Weights of a small GPT-style language model, trained from scratch on English Wikipedia.
Architecture: RMSNorm before each block, no biases in attention or MLP, tied embeddings.
Training: a variant of Muon for these matrices, 885M tokens, 6753 steps.
MLP neurons of a small language model. Each row is named by its layer, matrix (down: output weights) and neuron, and shows model dimensions 0-95. Each number is 128 + 32 x the weight over its row's rms, rounded and kept within 0 to 255. Numbers have three digits each. A neuron's up and down rows have the sign that makes its largest values positive.
After each neuron's rows, "fires before" lists the tokens most often just after its 100 highest values on Wikipedia text that the model never trained on.

L6.down195:113169155112156208134182118115149110095124068078138155124127125127104133158153104135160157136104119102071161128118110132108127130150179171158116126106093171135142083070117149154089179107124149135100069106176254132107081117073145158161140174091134120140087089139157122121113065132103132150
fires before: " |", "–", ".", "′"

L9.down182:135108137023118126120099162144128114100115152133150084133107122162192148111132113118130167193145174119156179127125102109132156146165112142155087163097150109111125109178153139136116163144194140079102123132130135108176076133136121078120173108124158047211136139125123104219132200144106137110
fires before: " |", "–", ":", "-", ")"

L10.down554:135122167168167155105131181152128107106062109135099106140149078121162100112170129151113084103164115076140142157136146177158125150128122134061150074130117113129131142123090160086121076087109103195179128119091239116088136164097116137194135134106117140127158085098142115160128099150086120165
fires before: "-"

L7.down449:166136128072115155141115148157111166063125062100129152188075147158111160154128111090142133077238142111140131080104050116107112100120106125154104106161199124137094139120173172178120122092127066138110124120105137152133112170104141113094117177144101051114145162133093121104121203111121100136
fires before: "s", ",", "\n", "\n "

L6.down603:114133157138210088094154097119101163109167146131136120103156113138121079009122141126092140097152100150124146140182127169060145123114120145143107094175104094129135127092134150137135079097038150169157194075115073179151130138144138086084078164189090117152143073123130188138143086127131142158
fires before: " a", " an", " the"

L2.down342:107124201132109162119156145114130206122080085040065127163125136146077138161134069112157126115042121060133129073124078084125160106123176102166145161110169129108127111083141164222139104095139153142099094120139229091164104130115155102104140112071112113115132137101093112102024160196114101127
fires before: " |", ";", "-"

L6.down338:139108140146147076131114120138125145164140080132122116132166131150175101130122109130111113140112157111178135143117128088116176134066105150115089161140126140086162160114159140157166087173145170157124093094083201124138129142125082085109095118106151118137087099117228140150067126126103145141
fires before: "\n\n", "\n", "="

L3.down572:215113109083127133109093067146145118096101126120180142156143185123145243092113145107118127138112104132123124148103100116131095079114087124138191099159155190116161091102112209115159134150127145131133137094148154140095153160133133099144135120171091117140106132118117101147173123124213077087
fires before: "-"

L10.down242:109099129121162044125114121125124069153150105177148129130131146057141158145114176150153085109165169107121125175126147160081143189153092112178097176146083123155083148101111109170115114087124196114085083124172186146136137064077142108155115177125154090119160104164115177118139129114144194139
fires before: "|"

L2.down356:123104098127042119083155157084134113144094152109169182129099163143143113126117153113108118086169129085114143121116150111129156130083117159085122153102156108108096126161155135111114176116169088158110063151164093163151128135109159088150168096201122117105112136117090118181135087102170142108
fires before: "-", "|", "\"", "C", "19"

L10.down446:117177138126145117113119088165133043109109130154128077181096090112134183147143191125117107117147108150144112149135139180144143136094135137140155163136165106159127130109136099109097093104105155115151112118144209104071171149089116112103136102151175144162106096148134189106133149091133122069
fires before: "=", ":", "\n\n", "ript", "rib", "nce"

L9.down614:090145126088096090075089114117189127141057150143074123155101130129140104140131126118176149090104165136109198087109163160185093075143101092122089102121106116120090150192070122106135147124070114096169101126118133114120095153157115113044137095084119081091138157141110162092072123098122141185
fires before: "-", " |", "."

L5.down579:127125140098176162147149120097128097075161141123088156145133157166100124080115127112087176131193104096093138120143057146125092129157154124155162109149109107094043189107070091121139158098082142141144163111226070148168150144115170094099179081142080112109149100088176121131088132176125092175
fires before: "-", "|", "gu", " of"

L10.down207:113092180115114200094136110131166119120089137098108145133114114122135162190091127162057100164130107059150155102091117169107104097098153157070125154150166103155142136148084093121146185102127140093122094190149238133107094148120125128144118119152059155157144127103157162124100072128110087133
fires before: "-"

L6.down282:185088137131139112158134112028170148126129118164146105100143122102148122132120114114105157144145076151135130160136102122105143120074150121157116151201136149132105185116143147130188041126094108094119098116131125102143133105116151143195163047154174108158117125127154153093171152156051126170
fires before: "-"

L7.down452:150124089132091120177067093117122133160129107121173120101141133076089115151172106077139178171053129115083158145186149135116151145148070127104126191146180063110173184146129154132129087146189091126138136130123167128135148106138171098156145160155102083125183119079188136076149127089078087180
fires before: " by", " in", " on", " to", " out"

L7.down358:166122097102065188167130140094167128108135162091101088147113138098175094105150159143127127141120146123110111131137150087120109185161114113092190123174073107138162092095210144180152093159133166117119132085164114108112142126133161127159126121142116130131180136114140133156192143153173149133
fires before: " a", " an", " the", " one"

L10.down141:159111166111144122221128074126161101145112101115079133099135136132054100161085163107137135110146086086189145155091086178118141118064089106144136130170145142169143134122166125129139098118164095098144155160145106124136147172133126068142090118094098055083111072126117132076158169118121146098
fires before: "|", "\n", "-"

L10.down595:162131140181180110130114099115131142081145149124069175151102135139119139105174172093192189126118095154186105093092135100141159159122178106097094145137150132102146166143099097101107125142136167129156134148123137075148089128131168104099146133155103115104103190096141134109112121136081115156
fires before: " |", "″", "|", ":"

L10.down299:142124105180161132114128139137136107117111178140139074157089080121132114156126154091130122175088136182103123143095192177098140117202134112153146174109170167137179144146137167121160146138213088150120144119090154140122150161113101114152133112153114108121128113054160149175080082076096133167
fires before: " of", " by", " to", "ed"

L6.down13:111142152165120055155094090124141091171064094131136106170116136087159135089051162147110122153141102135147148073078150148126114144121087090150133128124096095083141098114117130128146155099101084149157081093116159107046145134123099120183135130136115095130114107101123134186115137164141161108
fires before: " 0", " 1", " 2", "\n", " 4"

L9.down582:177161121092193153155121124120094180110190113103120167135112117126104196115134105070138129138090113156109083134140142092141056115113113168127113144101163090147124115145155179161097173088094165176142149130198156095120110201116115145119156109112157136123177120126150213143163114168119148135
fires before: "-", "="

L3.down605:114129198143082168088151102149156137105138126133076109064108126124151129179121109117111126156107185134172043083186188170187160124144126083139121077081130078128106170140145129102079180166114087118163137091138111095106152152108118090138132095150149137075119121096150089074174095174093144126
fires before: " |", ";", ","

L5.down508:175123129111160132152125136059146159105130110155156147083173124069197079108128203139167032098142102145145111104121152163119094150175084147108124111114210084125147163141081156143128163116142150149069124103132044208137099129072128093134118147088129175148139138075131174166189129181097175157
fires before: "-"

L6.down521:126143153103056124160133174153153134100111146051138162168185165130156123101083130137172085150104154126157167143158095110112124097133135115165122134147154155012185154197123120119149125079127122130112093127112018104160173142157135101126102186098132112109094159200152085110134163071171155095
fires before: "=", "\n", "\n\n"

L6.down511:067074178094124159082151106105116151119109107189140107105103145067178155168094131110119133095118138083143123061142108101108121097128123158110118077113221167172138163117084125130063159082128124123132113074192062158084109076146168103082181143140118081164130088152085137121098103125137145079
fires before: "=", ".", " |"

L10.down379:184121119067155072122088113123122083140117067170126100120084133123076083103073112156155068113088138138110124137185159120216112113180174111189134109124162129194147156114178118073169124103167078116101105069151060172103072130132106107132142124138138115118097123107094138151180131149063081154
fires before: " (", "–", " –", "-", ")", ","

L10.down292:186120098046125096107144210090204120124054153110115099140164160108104181140133140100125143121101142122142126132076107079133136137129101168098059121074128119119131192133131114196092145111203079158141106093135180182129095170177149090113137122084151115182140158128105125046129105066168153145
fires before: "s", " |", ":", " later", "tic"

L7.down605:143087074112153142127112089160129124097162093104137127089123116145150123153117169112158064180074152137138185096137135097172148094132126138109122170136111125124162154162141134140159132102033143119140090194127092071110042156145159105114146156175140056094170140112104134139171091106101130168
fires before: "\n", "=", "\n\n", "."

L7.down22:122149137111139059123084132070096085103111136107134148180135146113121150102100114152139065100143138081147121108149155147115156192168139105128069105101111168127110140137093112122103145109048143131161119134078032101121137117132101086126088110124179122124124110148083134127143124073158108108
fires before: "-", "|", "=", "In", "The", "\""

L5.down481:164077119117097122110083088075125142139107148139102125139155046108124077114138186186153104195132183132137089177106126152186105122214162137121117185140183155124123150166123127110099132070140116180120111111056155211184038178108143116152124151112204072104133114115141143121147138137101176104
fires before: "-", " of"

L6.down441:110086116148100170121165091164133157175146119121134124112063080125145180125136174103129163079133199100105132153177125100109116168131181170155215121127199104066180116156118129090165111077114166069093181132160181088171133132128152144125116163150162070188087146086129169113182121155142112184
fires before: "=", "\n", "fic", "\n\n", "f", "mo"

L3.down680:134069090106111159147108077170097111104148138127165188107146150143083179136153143156085102149132189151126106124098075109099086129113164150088055126136096140151115132057155085174116164204087127125138200114171091118150133116110148074136130105125167146142143120140124190104235085057150122166
fires before: "-", "|", "=", "The", "S"

L9.down74:207159154174133126105158160089104120135107104128159159115147157085145119112096140133118132140110139119132145078098115135085144138162110115107106119134159130205141119107085062118093128133085158118204116161167067096142127170108142070062147136100110161160147090124120138116151056098123147135
fires before: "=", "-", "|"

L9.down260:111123165109097077140136106113051101085154119101115136095162102152120108134118150209130130069138166126169161089081166071134170085141091146174108099156124116078152126159142125144196178127107098110130153131146148129110148057198215133161158196118061050141127142125125135157112097134127114108
fires before: "|"

L6.down305:125141117129150077096121104075153168039133122105104149136132098229085161115111072093159084124134149113160166163104168137129142177108114133121139115141115200063098129110170126091122090165101122148131075119147143088165125184121183115148078115064112086141146122125123144102150126157138117112
fires before: "=", "\n\n", "\n", " |", ",", " of"

L6.down514:097126119081128105131122164124158103097185151173112132121190107144113137128141141159113113119113083139162079169081166102123155118106134138097105130085159152098210110107144159085115122126117102119155113102130255105182109090068113101167160119163144100089123153151094117104134058140128131091
fires before: "=", "\n\n", ")", ",", " (", " |"

L9.down561:097187074126111153098079173124111094155080084188155112133099116099151165132186143168141105186142131155139159082082127156172149139110156149102113124135150112110133140135060129150139127152075152111125100099090160101142164108126148129107147174095114120137079119101151165176105141121140120198
fires before: "-", "\n"

L2.down497:133140096065119158156130141093209127142171135114160158158117081160113176128141171109095135126095152093154137122114157145156161171155146115111148095123155068079216114148127183117133129121108072142134119081110255092123128115154178094110117154138111168110146133113102096172153106125136106135
fires before: "-"

L3.down676:130112145155152176181162169139220088118062058185108135170147138069121120102149113130141094115115142170114142115080109138115136097081106137154145107168064124118119135190145176134187118119065130122154136088136208168089184142108114072112174118147145115138143130119106148150078132120135140145
fires before: "-", "\n"

L3.down392:123037138130148054175146086088143135103142128128082081131092157144137187127115120141115102106085128094125143197117135108121152097188135160169149139119149165113123111197109109094170151122150179181103128168129182097088116122197137173131088174182146126143112126183192091157120078092060112148
fires before: "|"

L3.down232:178062130092101112066138126144135139075149155124124196116094081087148162167142169121101113147120118100156061120126148195145186067143137117115115152142197146118173151147118150130176171134163139163140145125109169160139115217142114142174118107170070107113138146102152125141162129140166183147
fires before: "|", " |", " on"

L7.down265:109131057095106166164183158116115172190139182173126120133064145149122150137141136170128143074146136135084142111121100134064175163114090129092125172116194120135121146115163161161054163108223175135095180143150140095154157126101138158124162131099141112150139105183119114089127128172111154124
fires before: "=", ".", "ble", "ta", " |"

L7.down255:133133163157179100122158133150116108120131150082076111144128139095139220162195089162117055080142138140198156143162164095098126126107074106115167161110104135070158087181166158107085114101113068163133089180121156149134168132165101138117115167093098167132146101125078141090141125049156081110
fires before: "ing", "s", ":", "er", "ment", "ed"

L3.down119:136162150112122180130138150129078146127139121096180095098143143139155115180106136138166165205122114126156123170106111113075099107088160120199140175166170070166116137150096131092082128039119183154150100110167246187126150102093095138111145161132155089116135142193158119161152108107119122122
fires before: "=", "\n", "  ", " Votes"

L10.down492:175122119170159159120114090091092102151118067141144147123119123069133168137109123096125098116092062195178127127086112154101113158052208159103195111124118124159143084073109141088119138111115086143121081090163056127175112164116176150130141150087144120124117113149107189118109126082076123176
fires before: "-", "="

L10.down631:122172142143164132087100143109129110155171148106094154103119169083108171106155120182113170096151106117156113159092097136200074103138056063057166109125146159193128112156104113132148159111096097153092092051144184140087178124107132086129164108141074133156074080162137125126117190114157092105
fires before: "-"

L5.down646:150107091167089145118119089108166112162132087097104100133116173133126150103116130088215136068133144144076140120141158081098096135149066082145190064093112052106119096086139095139187139105081078113156140184096149110184077146128095059144158144103185041134148107156094160152173131137167142140
fires before: "=", ":"

L9.down202:130079148096093051161127119133141116098106157164083094098062127158092135194105168162140060115119143056196115128144132113134132096153162093157191113152160085077059105137150138153136133090118141087132158143191149156147135094100203144140143155132166131179130123120064121112089130078122101131
fires before: "|", "-"

L6.down111:174159181102146149099107137146159106116104125091103102136155118117103074111143094110114094112178163150104189163078167092144105137157165044099168179093082184116087158107098141129148132130140107094066112149113087134136143151152178128162145182124118108179143058101064178105188194103115142116
fires before: "ti", "ted", "te", "tor", "ction"

L10.down251:122128130101133142139155121078177091149126122121077118127134136148160128148079185104138168075158073090106104063146112028129145165144147125125060091137112144140138169173060143141097092138135152135083121154105102112140101126087165158175200139094141125106126093177125110076206158107164112135
fires before: "=", "\n", " |", ":"

L7.down151:162141097114174188125142130081138158056104126055144177086157162145050176068140116080114114132057183131113093177122127085150123097092142102085142130115170103139092134097148107128096108103083076097115119146090146158101096118140131113112111191108137139104123126089125108122129141108116118107
fires before: " |", " be", ":", "\n"

L7.down513:145102144127118172085093143101131081125123162113175161159096125140160128112115113084151168172180100157090142094080132097115094068139078065079119155099114125079084165084133112148127113118140122115109150125157153137159109133132128108157135105146143087084096078111110126107086139134123138134
fires before: " to", ":", " the"

L7.down85:099105178205106130130129136065164171044105147111127144125126149111159127092144125130151111113178136081115077158126134166145108107132122098107135164107153154139167130104176151105174098119127144168139120130150229093159114165084095150157144113058151139125078171135147134210149153124212146084
fires before: "°", " |", " (", "%", " mi", ")"

L5.down584:122146133140135131121177055129100152115109127130102149108124076104098167100171096165127151066058170107152158099130136162149156160066096115056121105159173111139146085113154130180150177130190086162138112109159121110149157145116141104131047092144136135144118127065167108122100105097182074119
fires before: "|", "s", "ing", "er"

L9.down104:150174153116100153117134135108109178080116116058128142153128120128109121157102114103139124131139163141089134160153112091174125131110158108203153127188148110128107143087110139110118119163144146099121148097146255072101149115147159143107080145094135087094047149147131127128090128136119173129
fires before: " |", ".", ";", ":", ","

L3.down115:163124116094139150165095095158074114141089102063112153107142185099100061131117133112101134174102125124135085178100126105109138093114113111102122130149156142148140139143135090169144135154099095130175131174109143134134164108178139064109070134041115080192159081115073195093089164137101082107
fires before: "s", ":", "A", "}", "sq", "km"

L3.down396:147104115089138071130192137057206150147110126103174125124114175118122129102099137161132121080136140163098107088155111182161095172139152168133143104096123137127142131135136108136131165123163168164177115142136163132097151156099152092116116112082183089107088141189128100110056145159102125106
fires before: " |", ":", "A", "y"

L9.down240:106153144125159140110105133124123114089158146084165104134161109082205137134147154111158128130064124150097114104108110076112151103135159117138124166134152170093104104125079073119099092089196123184159106122091139075101132100136127115120165157127052111168161114083131163104173175070117133123
fires before: "|"

L7.down493:143114175146105125101098075137147162152091150141177147175106133123139141114124155101154132137089171156180129153090095124095201153122154122152137145142107111059182123122070112153095155121103105135071095107125039159103150124176076089145126095133082112093095162138167105133177101103131099095
fires before: "|", "\n", " |", ".", " 0", "\n\n"

L6.down67:113150200080091141158055065126066135208142078122105151113085088124112155141110123115171132153192130105099122132091115162161098106135106172128107161112121155132129098064135167131117128148113137166127100123157182160178118144153079112203173154086087154093119162121069093134158107158128067147
fires before: "=", "\n\n", ":"

L2.down295:128088089151108199090137065098165075093124105157093175153127150120138181134180121091081146070157187097098092128061122148171111092099143158124082134133162152081179118090143123144148141107149084180099125121147116113063096123125112143083097089118104182129118119086131178117126067091182094140
fires before: "|", "\n", "=", "-"

L9.down537:121116117134148082128141144115131099116201159141145105085175117131140111082124138180140106158179126091191074120150128125090121111159108116134161153121135146135117060110144224116177111107066136158149119177084208116095116161154170106173114115138073137127116108163158160057092099102129127143
fires before: "="

L6.down542:109127161150159157169093119088098084184108119147134175079092097128143133167160099154105134119135068116143133130132087174092147159105135130136153181182171189138149137144135095097165134098082099148108137099131138102161115140122163131207140117116148148118158157157089134195074147146107067146
fires before: "="

L7.down561:148112182108122069133119189159076184142134130142079104099154178156096122112117086152103122080090164102166116112126203073141060159112167174097106112173125114120146137158100142130118033114069130122127142166119122144145137173118177174131074087122184154158129149109085173161109101100167105091
fires before: "on", "d", "r", "er", "ad", "s"

L5.down323:136131116125152184143110111119147137183113153125111144117147118133089177108152104104150120082106105146109111189121127119149092122134123143134146104144130082106113075182145114120188182134091106174136105141129255131110073195092109076145091080141148148174121134103103202157163120114186109149
fires before: "="

L5.down65:163193138137144199091122141108114089118116139153170154131107141171117106076141084131069059107144156183073125129066165133131121128112160119085108092096117151111167144141141154126103171087107118115113173098136136072141165153179104058112097104168157161096113114136161145153170096117159130129
fires before: "-", "=", "The"

L10.down351:126187136084033134149139105150136162117155130145172158104121132114138160132124137127183061124076148118199109098176118109090126112122140132150125146140086111115168029081141156120125106130149200126119126120151122143142149162140144225141102091098113078177187139218113146063088161084072164112
fires before: "-", "ali", " –", "h"

L6.down612:104170145130149073064150137075096134105105129121137091116120148113153163115171096116168090163116145148129118164154149084144148126155076142176155106090164136142133142155136051079131139131175151114054110179092194080098145120119098124093115069114128115135118081089128108130144105220134139152
fires before: " |", "\n", ",", ":", ";", "."

L3.down338:155146175132120105134073169133171131170153124081156101135125125142119114080187126183166133123138224121157142136134153122085130177090194155131138190132139173107135083144114117098129094140159155100081136145152073113137198092140087147137059155129143136130103096138136102090165133123134103105
fires before: "-", "\n", "ti"

L5.down350:162103092146169104166164124048093117100156176107084113114134118148156096194140161170127173118131113147091127094113084170142134119142150066133135181132132130134130090075150110151057127054127102159117150086170120074108112119129117108113135138085114101165123143096158112121120094136134075136
fires before: "|", "-"

L2.down220:097111128146125086118129077113151162172091065094094165116116154134104123174112099147162159106125163143150196176117142147107116116095075164105102120118079126076128136180124131132127127126116108106125174101177045164100111181114108106093171095126162130121152172148080109154094129082174071078
fires before: " |", "0", "ing", "1", "."

L10.down275:122224169111178077057185089145129157109100180086086136102134126156141112090127146120126141138100120148205152121114085111140177127138108110183127124122107183089081147125140110136121104068133118106113099147113143099106162141084144147180092124173103140132157157170090150166135073098153050122
fires before: "\n\n", "\n", ":"

L5.down70:164123149130137201147108106104175126165144143107096099148117135139158113156112104085164069123120099146150081181143102116129140148077135110102155123094133109065128097110138105111125101099046132117162126185109248105112040138113100091143102185107149040078129103078107144129185100080122106177
fires before: "=", "The", "In", "Species", "On"

L6.down279:170136121167147189131125132132173120118167105101138060086136080154156116124127157156169113131099142210075136098120147107102150134124134090122164110101171163169127101114079085114149132118149105170167168058078176138103129150107107136072226127114199121147106090151123146115121185145140100114
fires before: "-"

L7.down99:160179122079177115000102085134140151132079141150112135145148114154167113086108116206066109100098148110075068092114137186170077116142093081082105163123203125113130105084131117056097114198195101118117118120106134092155101162133153119144103149120108148165139084149181110176150117126103106168
fires before: "-"

L6.down304:081155133105109117099067172110151106096128168108144078156218178183100140067148120127178145135118129134111130104106085099102127161121094122144064153028150088144233132162141174095146109074101102118153111116148144172131124109109167171092147128147156059093147102111134172129127098147062065160
fires before: ":", " |", "{", "-", "eg", "s"

L2.down329:172115104101061163151206146117132170147130119107177172132123124059114069140113128199127165141081157108150161155112114116173114078086119164143120128100118118133103096127117160128066156110072123113159159115196171072164129156110115192097103100137102111164132130166144125144167137156132137121
fires before: "-", "\n"

L7.down374:086158126105216113063125192132170102155120137154102120138166092084068111076087177103098129129148135098066176141099161078167101104137109137122117157164179156146144182120132096146136114079108118086131144182134125123149168122103156128152112184134101118179146134082088159139123108143123155129
fires before: "ti", "te", "ted", "on", "ge", "ble"

L2.down233:103133127146071149124130142095180118167213150092077110158141120083155090117132138172114148087180144110162195193163150151150091114129122119154160161119159117082186082085143111109144172135105135178156171118127181105103179161090136115146122099157143102098109078175111167105187126127162135136
fires before: " |", "\n", ":", "=", "ics"

L7.down678:148140119176172138140159159131088086159130075157132165106173094120156137078129125089129096143132109171154117162140138128131155144157108157103112149145140175152142129094108064131174123089152163132107104130148095164207156159079116115065175125167145140168125048132159105127099104099144131085
fires before: "-", "|"

L6.down597:116090109120115085107133128104151115095094081115084137134115157111102133144138123137117081115149204134080175110130095174047149131145126173088163124133102124104152146107139090121133121100072150128125100130165195107104102110087106108138122076097104117100084126097177199147178041118130094124
fires before: ",", ".", " and", " in"

L9.down319:139121170057105149104124102087153164144094124097192142067125152122180145140166082109152087092130086140127170168115111128108166151176133117107159143088168142096122162153103080103132102158186136118115063161105146089102144136137172164147135150126139146135120144139159183139156102152131083172
fires before: ",", "\n", "s", " drums", " vocals", " guitar"

L2.down158:076201180115123091118162210182111121133131121160146157134132088143120097092129129094105113141164164158157083107162156121161106134145123085117132086200131137174115096079139155209117168108149096163132118164099108155128141116158176079086175067156122138110134107157084170119147058101109129149
fires before: "|", "-", " the", " a"

L6.down74:156077114120109104137185114164122193169129137183109120136098162156193154146168111115125086167152160128159177116099118191078135131118098119148122130097175074127124119144127174148149082124116164171103145172144161149101135156149137083142138155125125132172108110159143114115099103159119154113
fires before: "="

L7.down49:142123150099136099135126096152099093129197161117146097113152114136169138121089143126146154160083109142189131134161153156106073099117124034157114059072158173125140116115146101073120098141117136133160130154178148092080125177170082126147124090092105083091142175158176161161114102063173090119
fires before: " the", "=", " that", " a", ":", ")"

L3.down451:140166118094124115082086177096084146160168128110129083111131108124159175151134164133138126126114078155162102162078088084183165077123168113092140158098122108131152079158139117172090162092116127133127120144093215113187097145150133079157075124092073103146130118081120099121100145162096120148
fires before: "-"

L9.down160:117128114111121148117128125114135090117175111114117126079109158177106063146145117092078109112113147215165102159087161134107103130179139141156121114145130148140173117064148180148064109113151117123173143184141150120180110160120078132107102122091129063104097141101113192098170065112112131108
fires before: " of", ".", ",", " in", " was"

L2.down118:160144127119133158142142058155125178133042111139120117112118129104147103112142146143166093156157116142148128152113124115182108129111134139164085153124127135206117124109079145147056080112179091141143092155140093114150108068119185091119105131093146092141063094141182151125174132147101161129
fires before: ")", "–", ":", "-"

L5.down304:085115123100138147149134118108116152179155130123148164139075134126099125137066166100137153139092101128135135141113164095150133071135137139147118114170140116114137113134116144106101164145085081156133124125129255125228074098100130102109159102066140138150131122110142116125169156118132151096
fires before: "-"

L9.down460:151079133096134100155156145119148188093133084151146129140087136161103130078146134187126142104066125148124122167113132163087064112135179094134105165129180107100134036154160133097125112110101153156082122149158095088110140090128157117136213129121108140165136142177114121148128113094089097077
fires before: "-", "|", " UTC", "+", "  ", "com"

L5.down6:171167133161118095153136099102124116067110119137130131110109127148149101129137033073129125083163099137123139087118062154159129097130155091156021134125093105121160178096162109121169129111188165155100107090139136161140154103055117143085116137161165089095131115094118112154141156178113091206
fires before: "\n", "\n\n", "=", ",", " |"

L6.down520:133130220126152085114121151173157172110163079114079117130076164131157169092125156107131169165129128146126104174132145131103095132073126097151105102125175103106161168099170141066103097129103175120129103161142184136107131080105104159152114077176092126124101128145125086150098123171114126099
fires before: " |", ".", ":", " (", ";"

L5.down487:153159148122153168160133125187216117134111017181179163129122132056116219144135144141135129159125133090101141180098139099120146076167091133160114095174149137111107144085161162100140165141115115154079132127127060103140142182118122195117158148140140104156087100139115077114149124143174107120
fires before: "=", "."

L3.down481:179159140105134156139188120115142090135073119074130156159136153121152147128143203114131129116091108148103091148091107076187122125158098094127152145071176142161129035112136142155118120131110143166089114088110107135150131098092148127141134131166201191095115108117136085153122176172082097132
fires before: "-", "sky", "on", "|"

L5.down62:160150109159190130139112130128165134113156159134180146154145094138093134106110142175064119149135132107074111117090144187102083092129159079159107169194142156086069109125134170114117117110069105184105127124160107111162174127123109059106137131142121119123199177114145133159126113119173137161
fires before: "=", " the", " a"

L7.down83:126150167156150211061096136064117158116161135126120172125160087165155153161142103137093100113099100083174093126086136093133149150125144121120125102153113160145157181112155137199154146109077134119108105054135140103096077128131165115114092145133113157144157078183087114150160074167141098094
fires before: "\n", "\n\n", "-", "=", "|"